Part of a small language model's weights.
Size: 10 layers, width 192, 3 heads of 64, MLP 192 SwiGLU, vocabulary 797, 2.93M parameters.
Architecture: RMSNorm before each block, rotary positions, capped logits.
MLP neurons of a small language model. Each row is named by its layer, matrix (gate and up: input weights; down: output weights) and neuron, and shows model dimensions 0-191. Each number is 128 + 24 x the weight over its row's rms, rounded and kept within 0 to 255. Numbers have three digits each. A neuron's up and down rows have the sign that makes its largest values positive.
Before each neuron's rows, "fires before" lists the tokens most often just after its 100 highest values on Wikipedia text that the model never trained on.

fires before: "y", "em", "g", "il", "ild", "ther"
L4.gate131:191143128142149111143159119123119127088124136109136137126141095128071095116100126106143111126098128120101152098147116130145163158145093153155159134144112124132141125097111147109159111084131125136106174123153130140120177117123126147159137119102108158147118141134107109105182151136128115104087152107080158144126111107131112122142121164129137100139154176123133098117168115134134182138104134142102148175142155114172150103126135186151098134134131098115178153119153142120121109137104072161104136194131108136091152114129158116113107131178101164156121080162154115145121114111120127159
L4.up131:153118135105141145087095122112106164126166131133130138135118168116103102109152158104169126148152123145157119117135139092106137121081099103113168152140132108144130185134142134095117120142151149109174161139114183133125109133143127091110120079121135136129170190104121127118131130129136142074120112184109125152126149117146099102111136143150059170186108157099118127111151129152133087177124134135164128091143124112144146126146159098144106144081125079121145146112144157132135137113141099139146081151120121120147145098095146135105098130146127126130134141108156181149116166152159137125
L4.down131:161109133156126076138135143120118070080113126103147133122150179146127131140160122112148143097130172086126137120125111142153143164099140126149131165128158112159153123145095146111139195145141134127103171125150130130111158125139124103156141139151113152142144153112119154113130148118144042156124089111151172153106156129121118134141148130144114106109132136129134173129111072122073156085185136122129103127106156158122141117124089127136118129154139111117106123147131116123121131112126127142066155154115115168139141145145145157155120119153110153127136138159102163093108144069087124172

fires before: "ow", "y", "eral", "ot", "il"
L4.gate168:097152122146147142137144101116103140153142109095127127134118120150140099143129132145093096108141125169131100104113126165152120157148099076122135096145148109093186137158101106079096155116127132112153133129143110162116108127106129126100131153130124120175100191104093139117093137163145145154147095139096098138126110148064117111090134149133146161108097159157114111153132147138147100142069112122122128127099167141147101114110129100134130132120093130134161118137143145129142123090136137174129103107153107185130143133101191131120125105159104114113114071158152131120180174127117137109
L4.up168:162118121134082136079169141127105168133115135127158114163162122150142125140108136081123142125166123165146124167111081165123101133057098135155143127136131132137097109113119084091105098120101105152133168163139128123133111140055113142105113113119146131082160155059143168098130131140125087100148103118162126153094132139126105106133139112130099137119107102130163097094128129151127143177096146161150139137119132134128120135091090092138103145123108148133171095109138097155107128121126104155158129149126147156164148122139113119126129152088111133105157115103131120143146169120147112159
L4.down168:128131146093162113159128125125139095134156141128096126144160128140160099164168117148161129121072140115091149130100120173155111125109132097138122117080117143099170139140156101131166126111110132123176155109132116165107121156152120119092114107096155139126124134105125129062158140099111116135114158163127112161117155183100140124131141102105142104152105161158133161153132143159122169095088098147173128144098110092116135113165113076135105137099136117063119149133075157137135140101123112135161102109128124088167127140170153131148151123140136098144106128109134107088105111107141126116

fires before: "al", "ad", "k", "at", "are", "ing"
L3.gate127:134157158101081106090089141125137118177142116168176142193125125085121121135106118126097136149127084170113154101124154159083167106134147171087146127120127125122151124135092103131131118113159128083132131121125083112122174084145131127146148141133100109147128102146135111128124123136130141130175098112146161111111119114106137122106138131125125133110135142126141149110107134140156099109124144130116115138136151176072129132130114121122114110108081134135093079082129123108113090100139152173164089145102103176069177132116113108134128150158144090129148119119150139087117127093104124156
L3.up127:138128168153121093097124113162117167101090122172091109124099138195149151093111130095114158106204123131135129121197120143071148095110156144139134109097113104151120114080132149113118123162134114116132134089121098147125139144135096116101157140090124159132113123153134124124133146117131166131148150128149102113119147141166106140143089126095148110099152061121114120140147115157110100117126130133085125115101157114098117154131137136095085106151156093137105111139140134150131122091139097167141130142166102129162141104154099136131152116140138129125131086122124144096108085163142087147
L3.down127:164122195125094138145081074132131097138157103139127124120132119140134134124137096140142157122121121146111111183099163183085159125128106156133122139089114085111122125088090151142133107109147132151106169101133092144146120121133123169163116125111112152127153148115098104128135125136209151158113158123117141167091130147168149109156110105170135138122140118141117139125139130143176131127118122103091149143125125144079132124130094148144159113110130120150124068118114160169114154113145142113160096138121111116126141099142082106157155139130083122075135112161108134086103109120119113130

fires before: "ate", "ing", "al", "ign", "+", "ings"
L4.gate142:146166166122099135165162162105137124147100159130172182125147082136101134099137162136103169098120149094140165140141120104132181135131146143125153128121150163146112121084098140148104091080120118116069130110131161133086110115119128107113059097131134129118126114114129143079128124143192093100142098116139161127132116130135134099104076130171140097148073117119135107125175089112134117086119114123112117166117138130136142137114105121150088159121103139139140103105124190131131127148168112140120112146129114134140126117104122089109124125158153154157111126136132110150143127115131128169
L4.up142:141102094128131158124174182127128130139124132147124139165139149188107182115124089135116121107085113119138145148142119125143067089146142115158071143084137169126148138133169121140090093137137128133167078138140121123117150146128154148127071128117100118133101143135119134084161107117121154134144102123144159126127130172155137134098161120106154123104134112117184150098119100110093128118105135138140125106168129132113136114119108102150130128065132137098137148126122134111157130118087145149117164109114144060179093136145103123139137113146117137119166125150147144109157100140149150183
L4.down142:152138104134132126125127141124085157143152132121129155136163132142104076117112097151104117137148119096165109155118101125138101138116174130174104144122079140136145124103118129082135137125142163142142109111155124117121117146168161108122140119091112159119110127148165121165164114120170147181157125138145097107145092170141179156080126133158115137114133108109159153152082102107184146122142122141145123127142143155119105156122098128148161085100146137130124157188153109110087135110076134138125128110061129142149107157144118146135151155130117109087121085128141107138139131154175099094

fires before: "ic", "ity", "ri", "it", ";", "th"
L5.gate137:090090092109123135101084136141127167155158113123142128152092142113120133106174109095135138139170119127107112115123136120089192136162110075182165093062134136166124105122091154168131129142105120121146119136133129103115135132143111156142137125137137112112154123167112126173113147139107084130137140140149084148122144120151108118133070123132111108150116152120096121099130124113153107111129147142061161121134102164134096157130126129104122145129162091146125145176101142127105143123157149177171123098126126155120167165087123134147097121121112131116122141153176154093151156141113125108
L5.up137:130098128167164108093112139084107114109157110153107093101125114151083095121178172128112108134131155160124102086155130127128116117087122141127088120133127089128118118125132129116138078105184133122124127088146116113107095171134116133143173108140138173104112091189122101133104128113124137150148159151132139137140158141147142155108145115121161144106132137125164125176128139123103141084133153086159083131134149139093114101153135126129104086111095133128077112163162121140111078150123134148095162091105151063132148090135108123160136117125148146132109164114146126099137101131123119121
L5.down137:131142130145116117113126124097138154106134108115137098089146149101146136097105122146094133103111148099140131168146145136106119112107183118137143164137150118112123117130100150132114137096099146118135165141074107139141136135113181107147165168117089146126093130100117086157142136145155136187163137140130080156132095115127187130142141137133135156164134130104164136112111145110151108121161096138110125102111159134108098095102135127141145102108160093115086142175127125157070112082123168112120162126070129152106136146159129081115115120108116133107182110095116149102121107177135151140

fires before: "it", "s", "ice", "th", "ic", "t"
L5.gate43:125137101074126109098134150071154163117107128126126079094130145178143120130093113141104095067140134145138115131158112094139135160147145119161091144122147097131117095143129129147169168102136127114146103127142080129131142095129125129116081122125157167151122127124127139166095108118107080077138154108097170113118118108104131117131172097145111176138093098117117126125169102115123125135138163141089131124103147154127139136141117109087133139135161108158099128089151088108109097153178139199147162139114146135130164120108145133158121123117141107083118118160116124151129150106115116137
L5.up43:146147119091114129133110133146139138222156095141140179128120122086137101098151144090147122100165105084106104123142146113150125096109113088082129133170122112094111131090135124102118167145129154084125122142142141145094159121119096119096126109146100133161140090073115133127149093104145101104140127070118159127095098114132120154101133155154140132124106092136114157121111094145095116131129144133144073150161163132153148096137105148140132159105113154133101126149130144127131155127186107146114113148137146136089156088140117105124098101107128181152109118137127137109118128129096125162
L5.down43:135139124119099107139101173114101145127166134133118109077110106127112126203081106134172096145134087140128124111142133096139121152107079133127092131137120094125117097130175111130155115105108126154153101107098091132127129133172105142138143149137100144149141148107107128096146097128095085133103102133098135122072118119081171126148128102132111123139121129113125118150138119141161101149106138094089152122128158193158119130130084180124112122153158151099105140126153095157098110112144139146152082140141154180134132134117141133078082108122099134154112107121111120146129166151153155112

fires before: "ic", "ity", "x", "it", "ted"
L5.gate105:141103105094143124154116143129126139179132161133133124124117136104105126157123121117144157112151142144138129149101152131118163077111111096129137108124107159102128087136121102098147157078132099115133177119211120086106153156078111149082148117111128128148147157141126096072108144154169118128134126152090130113129159150139139127159160146142085117122129134136104111109153110127117101160142118124116128144149156173146137176158104131095125111153083143162086080112135145176114141118152128148151107112180074140143127138093132139137121105113152148120098074112138146105143122138107102125
L5.up105:119134128147125144135123125157136077158151095103108135134170114120109122128135096147081152129098118105137087134094117115154104150123138111111148123108117112119149155174125148143135161115151177103126136146111162137162146110125130112156148051147178120062179109150113120154143124127099120159115104108116126124164117120149177106110074129153138109127129100175135131171124113165162156080137142091147106085078113115163125122118147102156156140131144104130136134128110144081091117157138131113160159119129102150124113149153079126096149106155132154109152145164108132137138118108140147103
L5.down105:160144127101124115151083176106150145129136121166109100129093171096141070126118119103111133108163168102168079118171123120126133142098098133143121115135101156105137129128129145167136158129133085162134146132156115128109135129125154143119100108150159140142115134119099111106087171089138095115173080134125114136166121126072140155156126117135172142120144128148121141128126141151146189146100140128156154154084129151110151119142159151113114086168098159151089134153098138160126136110138116078156122114163110169146137110128107126133133060143121121136146104125114124113134136110083120096

fires before: "t", "le", "er", "it", "e", "ing"
L5.gate190:157135082099139125140105147087145083123132147131169099164129088123104072145128079137132119097152138183119132102086168094156111135128150123165170140118109128154117130177118086162088145097133133130128132107157134096122160090153109142147110096124112151132125146166159095132161102141159131154122141123122167092132126126109122150142137161150123119158111141096126147116180119124142091119131168094139095136111175137173098144130142117129118129141115121129142073118160134106133135141120186162098114139107090134127095133107153141087121139177134124130139105119165162160127135130139135159
L5.up190:165103132166092178088124130142102146110158110133160109121106167114159111075128135099143098155135142134155078160148107143106158099118107126144091129122148133132168136117117063113122143127138142104115111181145160120106115136114102094121051100160132131131142135091148097129119128146126119110125121154156123141108086094130090119143164055132085150144156128142151087146122136125150099117121122125159136090136129116136154092091127124122158131103167097133103132126105121137128127132105145101129125174132124103202123139114147124155124142153123129130134132109120118181161140150163115146
L5.down190:121101178142099118123094140127151121156153149166142111118105130128092149116085127162128117114134140164121147122101134126118120143080135095142143146153216129080131093156142131141153122163091117145128165165114123151162106125101117164118190163133140162116136172158151086154128060097144135128132094117069125155114103117132122116164157148116087134100129116136156145142132125130095132118145130085116119127120156153147138096130101155174145111144131103122130173114131123135116131105122124148148142132135108137092101112151133145122095117135066157135087148134083139147138131150138132154

fires before: "at", "h", "al", "k", "==\n", "ure"
L4.gate3:131139095128114115105048105101102119121133121130146140103126141109111161110109138148118087118164129144135127122127131124128169116144103130142141166109117109162142113114154140127125099121120135124109117101125144125136139059151129113129143123166137131124149127110086138124108138129135095116120104164136100114065113060146176165143138139136134133137113166101137105152150109121165125138060130120071180133093110164129128125117135125110119088102153138145099094098154151123080112090175131158118168156137093133131165149082106135103091139085141128113183104158139115124120131103113118149
L4.up3:139144154132124128072137143193154154134107111097082133186108164152101117069133114161129156158150105106106106111183151105110140141128129127150116146154136132121117133133122184107137179127131127145085088122077123164112135132129114143114076116138066121123105120139119147149130105191128161127155103147126117111115106136139114105112151124115107127141122133149134120122100074108130131176125124180168113087145098157152093134130151067105118104148148113107134147121133124122135124139089113127132094183107110155106114134148123156153131101165106118132108137138104133131149143148133129147
L4.down3:116133090062100139097101122122143151155119138150119132136126112142089112117122112157154115138140128193126088146104112109110148168076111130113138141127117111118117120140148123127075159154112145112133124156111109138113110113127149166096148131065108150158108137125119123143157182167142155128135108075159131098147062136138106121125153132119129129132137115117081111150127163128136111139122124110131125095143115135141123134125162099108145130132103146090168128122156113134113139160106093135114127168168090125161133126170109155183138110082161117190123131095097123103166154147159087125

fires before: "ed", ":", "ing", "ase", "-"
L3.gate83:096098133084154120142132107093104127142133187144115133129128135086122119125157140132131121168099102122120177112146113155094153121094159145149132092144158157100113108140129158148132093126130104120157142101121087119125155089112135187134075103098128161137119143139137132136106117130131129160157118129154152093144101153089103129126124101134108113127110126116097099187139158125173129099118123124112161150139104151118186126106091144133095138105124168129116132122149123199117107127159139201108091126160139141110118136150169098159104126108130137137115137097124103063146140114109134146
L3.up83:117132124143110168137205133131122136120130139121130097124119127162104134162146109116126147150139138151138115140153115162126129172168122124110134153075134147143166161075142121164126117149132139132163146104139110084127125104108117153116116125109084135145102110177138134135100115104142144138102091139150147131147129124131121137107141091153101131155160144076134126103103168141156197147129139073149148144139146149143163166098092110131136120127144139155151163104147101153138071160147124124123107127102096107137144065129174114135102164139104155119124150137136157156151095101122122194
L3.down83:078142157102185130149129137117153089139104097098098098137152147104116122171121095149135167125144080122111134077118124171111114112163082166090116108147140144154136150081172128092138103146138112129125159168169118130133151105164143158129121121123111132090109149123209137137124143167129151143168086161132153141121127141141098120108105167123149151134153082130102130151125097132102119127160113122129146098122151123123118131130129143107134127100108139055115094130147100144150140139114129110134157121096142128107115162117122118149146104146168116142084110129150122070109139131151129112

fires before: "an", "e", "er", "a", "y", "en"
L4.gate156:156138140121105147110126134112132116117099162120174115167118111125124152097073128100160155125166073101117143150123157114157124119148139108144178153115145156146119123116164125117133149141144133090123157108136122095081123095123115173117131150136134104152141162145124109088108144158130108131135078118112137118110084103155144107115113116114108100103121108101095131124171150176099105135139131109142154142123112170157132175109105122111087137150129108153097098143092169183077115112133098099097126124125090149112127151103133144075098103165152145135104103127141112122101108148166164169
L4.up156:146151106133117112097174104101154108116165118082149142115145117124156122134156125129139153141125158122127123131131146111153146140120184165164114162149102165143152109153176201121133143090103128115151071115129104143128126144120115112128143103120116136132151120126162122162147126120094122133122109130166142075158138125097117119134135162099173147132084134146134137123157178129113161084122180096151127113128109109121096121102077164153126143091134138128085130123131109123118159153119112093104115129162179118114159134114130130089135116110165105162099140171187099121119098139118107098
L4.down156:143141169122104097123139140144127115132143082136139115101144140136134120168117152127140140103118094085125166114141154126130136117089125124147149129168139142162136121101119137167092141125136111147128127135097104147143134082130085177181129126125152128146145164114077148136131135118112140116118139111113134070129138204140068146130112129126164096146074101153086104161122095086130116143117113181138132107153106146120178172114130147069171109120132097111109160109134168113140107108149125120102166115114133155071140129124123098130151124138142147151125089136142094103121121116117109159

fires before: "ust", "y", "en", "pt"
L5.gate12:133128114184153124139155128112099087136108137141123126112127133137109154130130112135152135112086152159153129154109110136150163105157174133131112101114093174137153102163146094156145137152121077125104106111138102139116128134072104125089177125130120092142104129125138092164136151107112128121120125118143175129111116087120099161145182113157100097091063123089092135150111140085133129139148135105156135163154101133070154103151124164137127098149176136110129115162145105141118110108149137148115111075111151124145128114142109149125159110111155161159121146087169122145115127152117169138
L5.up12:113085111123121149125112103114135118144150114131100161120092124101117115098118133121154134161113137106191110139170074133061153100150136120104090154119123158142121112121136090143111108128168118105125139170103098126134119129157115146116107112131187110078074139111151160164114157153115092157185131140123134173105114117117105118110141123120168156105151126097110099123080129144164127133119107112132108119154116130128125129106152156145106143171170112146144093174111081128066144073135127134120124111123159140139146115165128097148115101160133145135132115130131115168115145112106130091
L5.down12:137153114119127100132149098141105061103142120129106152130143148159110089143135137147147125164118108100153138123133157147170137144153117161096165146138140148145171130086119132103129100118122117163110156112130135133103164123075106127150141105127163091162155123138170135135128093128119166084154175130146109133134137182142111146120154156145128154124151085141132167148134157111104130160162147156159141145159148145137124146149113136107155105095118117068098137133142093174172146148099104132094149165119144111090154126136137153093144155088073076124122115146141119153130101145109123142

fires before: "id", "ent", "ence", "ley", "erv", ":"
L3.gate171:136160113130140140152144132120117123111105152122169130132136100104154142132147105137149123156141104134134103125125146162149155128128098118123149149162106125109104116094118124153137116127167146117102146174134071106090132107138122150187147098117160107191117119153125102158089037119118105138104132109135171117140121095110138125125076112146135103146138116094071141087118194158159129154137134114142108148115150139128140128146098156087131124133125112125098078118083085163114120099130146121134082128130121137133163084154156093122153132147152097146117176096120138114106132114139133143
L3.up171:124115156130102134129117148104116139141146131179128158123109140147158095161139135142113142121119140116135151143118120141177126169131153167151165164143111139177131114125121113159092108113087135092086124129092112101135128140060168155132143113111133176142114130119136124126164101099181161121121127158155120148140130083099130074133118151147111134147128123092138104131116133155123136148134136137192125173150114131134145125160108103134119118177156118134135119058118118129140096131133158126108065164140069140156155118142138113126127127135130177083131099170116124097116078143118140111
L3.down171:121147104104133145119123073111125105087137115113120128114165086173145130137138161086110097141118129151100091100113154152099141098124152135134130124141099121111162129185111117090133131141155089105155085125095101130149135105118114132129130133121134117119095114087142138152152109148136156134131139120110179071135108124131106120107140097125133130131164125170136120153126119095163128123169164098138151154109093114112116098109133101110117105155109090164192152152170109131121146177163100137142097114104135076137173110062138170136097131127103118124153151123139141118137087106118163109

fires before: "f", "ed", "s", " also", " of", "ased"
L5.gate95:124117165132123084076148118066171129167104151122128151111135091146063086146131148112131118166149160118128154138121121114130128144164099137155155154130168143158141127141138106131134107148125105115150126100143165114151163138128157110133117109159154133082084108151102148130101108103151113160136143119094142127151108138123131092136130156103129084159101110156158115146175111123149150120104111114067124123108088139120096133135113162126142112088167099135139105127092124092122103126084095113128133136173161119145118105130120110132141141120102103152136106173101086192128092128117114113
L5.up95:135157071110135136084165130120110142122123148137139136098121159145137097114129123107125113188142168147136136112113123150060131160116115146150163161150160079142168168116118156106183098165148133111146137128135148108147141093134176117146129095114148145123131074122121144155128147124142157124138129125099158144109118126108131114172128157149182121142115146129173148105136152116153156156110099141135151101149104190143183116113143160146120145125102162129140102094121162145100141135090105147152155146133134121106127122118148116111131177124118095160162106144110149124167148100086138140
L5.down95:137159090136148124122154132144107108126166126124154186126162109148142104148162126135145129130153097089132137115098118132120129150112133130088138123115141063126157135113142109112130104134143130136137155113130130107105137133186148142140092099111129141121126152135082130109144117159150142138075151154098121129150107166096155082151066115104114108119116200116072145137134133115203170161124102132153116159144108122128161133074110157134119103152104145151134149110105119170131089104146123167118115142110190141122149122123096126134119118113073137126152142121137135145155167117133128101

fires before: "ew", "ous", "er", "ol", "im"
L4.gate50:083139133112121144138180118100191121138108140117139084157137147153124128150142129085071147113154116106081145150130121136154154133172112130138153139148129098133133149128137116115127106163108120154152100126158081121136143100158114157095125084135161158139093101132114099097131105171074098178104103140139119120127126106145150161117135140135145155101106078157157127105144144088113151161134169097084111141181119138136144132097130118119125131156080082149124120114137139136097110141167103118128109141057133157100100122155154133148113140133116126127105154163129123107147127105149105126
L4.up50:103108108104107132180154076129135147146134099116130096139119149068109125107138133156105131157123123136180136145117092127122144145100124123114167126143149099116184108129125109140150103118092152141157119102189119100111128135089152127103133160109135118124144131155157128071121129158091132070151102116134152152143137108131147123116167131100134153096115159124126090140146114076131114166126135101153104128138181134141128144145132132070123146174140132097138145099117118104129147162119101139101121116147086190119110124115125139174128122111140121144104187145095122137133175156090151118
L4.down50:124116156143152144121081163131094062129135115151135146077114166116144138141122123072083174120107075156146118102116123157098087141139139155155124149097151155151123129148107086144161152169158132154129135140115153153115115132145176140152152119096112147094070125154132115118159127102153167109174120122140143143152130087136118137180127099121101149102160147122093127141103128152135126090099177118162143138100149135091095123143123117153126120124105161138129108159153130123089138143135127108107165155138122131147109137112144120102101108159177137123182131125126134095095136113130111119

fires before: "al", "ing", "ed", "ion", "able", "s"
L5.gate40:123104118108131138139134136120138148144202197129167130136130109146119110151097151156137133132161128094151173175120145103138160109128094085081101137147110150162121119117097124134165077099102129092149112124158090098122113104143142177131164119123165117121085124147129158107120150167133125115158119165141071141166160129138126108155174106115139147137134057138103107100153156135091161114133095128147151140108103128121103167093110102124116146171150124147106127125123131126084113129119132096123161118139110156169139119101130143088128130113139127123120178156104131121139114126128112134
L5.up40:098106140144155134145154121092116141131146142142133097084144146130103149152145185122117153136175140116142157174142139140132143118131117082090157150135115136147123131107127138124108105135103154070156108123130139146146096138099122108153144093132130132106138137139120150098111149141133136130104130128129117129149108137147084180133121101131095134152099121081148073128202139094119112100124124142173139116108178178138094146126048142133131105128138121127137119110126156144130113150149091114135165119113158134154153104093134111116124140129079126156153145165132148169109118206126133171
L5.down40:155107147136121098104133124166137097131146105126143141119145071125113119151126085086127152127142144093137132148127143148141110132133153096114155106099152111155139118102113160127138174140117142133123122113136109124090166116121174148108081122140167141089112147145118121129134142132077132128149131130119063099099138142172165133095114162100081115130141142085134104114106138139203150093134148147127117144116112137119196095120107117131183157108079107118130113136122105147128118130152093141136098160094113110150162121119175105136126176111119105118167161113141088106109139119131081149

fires before: "{", "ed", "es", "0", "|---", ":"
L3.gate148:204126104130132081130102138136143062116089177136107191142148091155091145103164122145122126147121112101103136113123158108119122136136127163146134094113157156148124107124094133126156155122159137063135137151125091097127088142082152180130111111135149150172130151144096134119114101176144138121146105123133139091114120108117139130118149134156107143092121101144094100145121128170183165112137095108149142116130120142107121136124137118146113134093151174164149110140099140141093151138106129153144110138135141156113141098110131115146152115126142121093140194155128134151130098129162141136
L3.up148:123127120111118091084129111153109137095129136101101125133127086129093103142148090114116143143147126110083109139134109081100116140116133112135115095114092150136179099084086121148152124134118100115196126123149137097131139131147157126128131103106166197126179159123117100124123105166105191126158100139141136151106127087128147128153136100126139086111143132123172131136121163160152130138115102096093128133150147139097178107118112128084128179119166146159128149114093105156116136161072111174127100126103123155119111130125135125117097128129127096109151166145114133099116102161134134116
L3.down148:079130121102136124118101120112125136116129150123140139118111078151115143113121103166109151128129128120150125113140158099094155136122136115115141110135159156166161096144134147132120074126148099131166145149075138110102131140144053108149136133118168169099137150134114121138132135114124123111128100154121069127137127043108162146122132107132132097129152113089162109167131104129112119143066105169105108084119106150103164097125098141138129118121148129139143146119090109125118127159107110128165148117154150118122143179087145159120134124105100181070129169131118069128117148126122136105

fires before: "i", "/", "t", "et", "il", " ("
L3.gate152:081125121137109144121141138098104094152116123159137171141151115103125117127122103116138120115053125147139103139130148103114083154155111124136125132072127135108097148130119096174126115100103124131098126089150121160138160113145107139103098129107140124161162100138113142136145144130141155101153112142127156124167110091133148081102138080151175134108179117137165089123114177135122106087116127108118131143100157146112176138122129138114125124148117161120099084070126154138125112141190137128123105064171145123103151102153168131172128134115134166143115121139130122105142163142169140136
L3.up152:130109119205129134144114133082116156124117124150108134102132100154097141129117115164101087135127110125182127129121139099134103149159108158143082159118146143154131125136141137151128140139120173157147111099108149155119132118155133140145110091097134130143123104182109172143119140094152149126105141110103123145130121091111125104144155050127108118082174135105123121154085147113141114158160153133145165141097113151167120151126211096112124112137112124100145126105138155108144130129127095094131103122154132129126114134145132166141132128144170139078159119149148133112086184131150097102
L3.down152:156102137142132118140188113119095105127124135138136134128119117115127104126118124174145117123083126119138097144158123169168092152115165113150148172143099098123093107091152144120144126075102128145105133140092086115181132167167117107097146098169115135115143116170096138108148136137149117095112141135098136129178121098133111110191129123167140072114131121182115099128170086118129146142146105195144120122139154102137126125182090111135125113126094114127089138112112102120122131106092131092140093099165122106138115184134153129158128121132130139131120142106125099116126144137124097122

fires before: "s", "ent", "ut", "ied", "en", "ence"
L4.gate52:107107102091135149149168132107139130091114133119129112142105065149113122110174150160101121127126129121167141109126108111132121111141133092110105137149139145101133138118125102120109130155095108064109153086181097128100125091115107118123121143104141138165130133114118088130132081162117136126150078129146168107133089150121114133121122083142119151109153130104169125144160100164123118085136075124153132150159162116216137111128137123124167087110143113103145146106128132127132110120094106139104154110111123150135122094105164101118099144204146117146090162139114147135134154124151120132
L4.up52:155180163134105115154126124149149098133160163144099148153114164134140139098101110155120113097121111116190117139108070147103139135107093118090140150117128101114141164113131108098140090118154113103094133171174149124141142094107124125097129171134170131156124115118158157091147162084150137074073105134081129137142151122130137140138149139168144124122126140153121088104111130150150143129117164129146145184147124114115107161129124085141132150169085143148153142075122160112109163128145138054149137146128120114132098108128135141103125125138113140114158115156140139146118147127160146134
L4.down52:127129144097089112109139161138131118128119171159108137105158149118105115122138154180132109112104093154145127091112118143103139146113080119145105111160119125155164153126128128172100122115087102094148152162107153107107116125111125102131145167137089189104107127131132140108112109147096129170087084127160152084110116147128135126168111121118122123150069127136100122154129163105152103108107146135099129157127124119087144088148136152117144123159139118130106142112132104121138068172124106128174166113137132152117128168117132078096111088136169133106153205119106124124111151124138119157

fires before: "c", "ul", "m", "t", "ter", "le"
L5.gate127:153152145096122151140142148050094145126137156168174134117101118092120121134085130089133079082148104091133122118096137156095122119092124137144108160140116116148172141126118097121132150122149142134094143134154145139117131134150114157096107161089115112144111144133103105088150109142176091136118135171139183113134132121137146154122162133150108100151137161105132128115127093129112092120142076103145154121134103145144136122125097105130159090140119132131151114123095191165126104113131110148121081184132103106143101141104127131157091142127145167136172117122107127117172134158157109140
L5.up127:113120166109155113116119142123140152106146159147103121116129116128113138148116152126123090091151109179158142159088109127165111159078073102132132171120123078138068139136124147102150153091155125121094139167099123112126116118161144116122130096115154116170135095109121117142128129105176119143117119161103163166159161162124149142172140138180118159121172159109132123098114144139111127121111106136107101108165145107131153146153103102116146131163115120177155133133104128100112101152102107162128096127144147107114120076104114104141112101146118139126123122138119155113098142113205113088
L5.down127:112105142114074122141164120152155141120161106144178104123178166136114130121175131092115145116151146114106167111109123114144134103069108139139131140130150115137136145141128140127150100119151102125133126171157123127132122132147125144151152109093158079133122091112128121156102136113114122105143178133126159126133138068134137096111187153123145171130153147147113109128100104107142129102189138121107148128119130114138130132116137112166150093088142129115115097129117042110128145110124129125139143121174137107128123035107151112162105115128070134113101131108115151141121131102151102159

fires before: "and", "er", "ter", "em", "ence", "y"
L5.gate54:121150106097124149135128121137125164120111161083127135166117149145102131142126160096122155141148099133161172111094169167092162107143097131118137133142058174165150115115125111105146119125136100145138126105152100159117152104135103130123115148131100078114110129132148088111083155164141105121140114134129138111155168139141129111154116156109079125097074100114130096123158147141119137153135159131054123098120101154126156128108124202099117116117117159125168112135147115184094128103128104117108167161123128118107123143125128142143088119105147139130100129136113110135140113104085083127
L5.up54:158173158136117080191126179132128088127135149123129131116103132125140148175124127143207121123103157124125121152135138183121136130151102118142177109138080143083120143150128075129114120133123094124105113146170126141104134123124118118123106173093141150095107129101145160146168194150147137178113121131108127117108111158106097142161101134120112149142079112182107143124136102141141122136092151095125143145111120140141108129123115166135126128107134162146144131125112100129117165145096144131123138121128104070096122160172113110105151151096151102110079144141124128131126100125127097114
L5.down54:075132180114102110094144153130028113093151085153108143098089155091119134175137141166164134097113098134155143110197101133141137137134126120164144162171135088149099119141094122100119153130131136126118120143115126147099151116177177165118123134134144151118116146124108144137126119101144142139078129119144145148122161108081133121145131164128145109136147136102137154130131127123124120146108159099135122117123142168112113109167090162152138119177151116107122125131170133125091154094109162123124116126114117158071164146116112135128099142109121135104115118106110131171130113144116136142

fires before: "le", "n", "ip", "ul", "iv", "ff"
L5.gate55:147126171165123148143106179069120104127134120164179143137146108125077099123157136091150137100124099123161158157151164139104121136149163087160160134106137131099116091115126105129125130115193144109098130136144085136098106114074112119089149140095139139152114142095131107115136141163143139162149129115092138121158136119157117144146131141129134107090091203106095129169112160111110107117145177134124134150129114152140149138123128138148090103118134138133114107151114133133082159123137103105125144107113112170116109088118097129111148124129160160133144134126157147064139131152125143165
L5.up55:133123120135140091120113144157159148110149154132157090153145180146152120114119131150103136125115133120136102103145154135160107114092138121077128128159157102122109126127179146079118112088121183136126140130127150136136115117113132144166136131119176153135144106143107144123125129137075149171153143106147146168159165146114163153142089126168135175107133149117131164114091113115136144099185147148133150159115107134133131134133133114158150120179151144124121110125152090133137124150124167170164158104087134126076105089178143100138125107126097133076116142122112130140132140199112090116
L5.down55:118120141145117140129144091132150151119129121105173123132147128161169101084080101120097126099139140133121117143118151130134130132141083136153093160136115161122133118109152106079133122153123106091148110137089142109126165144149086127104106139112103102124146112110176157133113099150127150140112150145149153143184065151152122132162157116172102100098163119140151110080058153145100158112112140151140109112136132173146107137128114143094150123157129121107133127193126107157125133145158112159111161151108149103124149145139088098133126124092115121169146157128135132095122116127189160156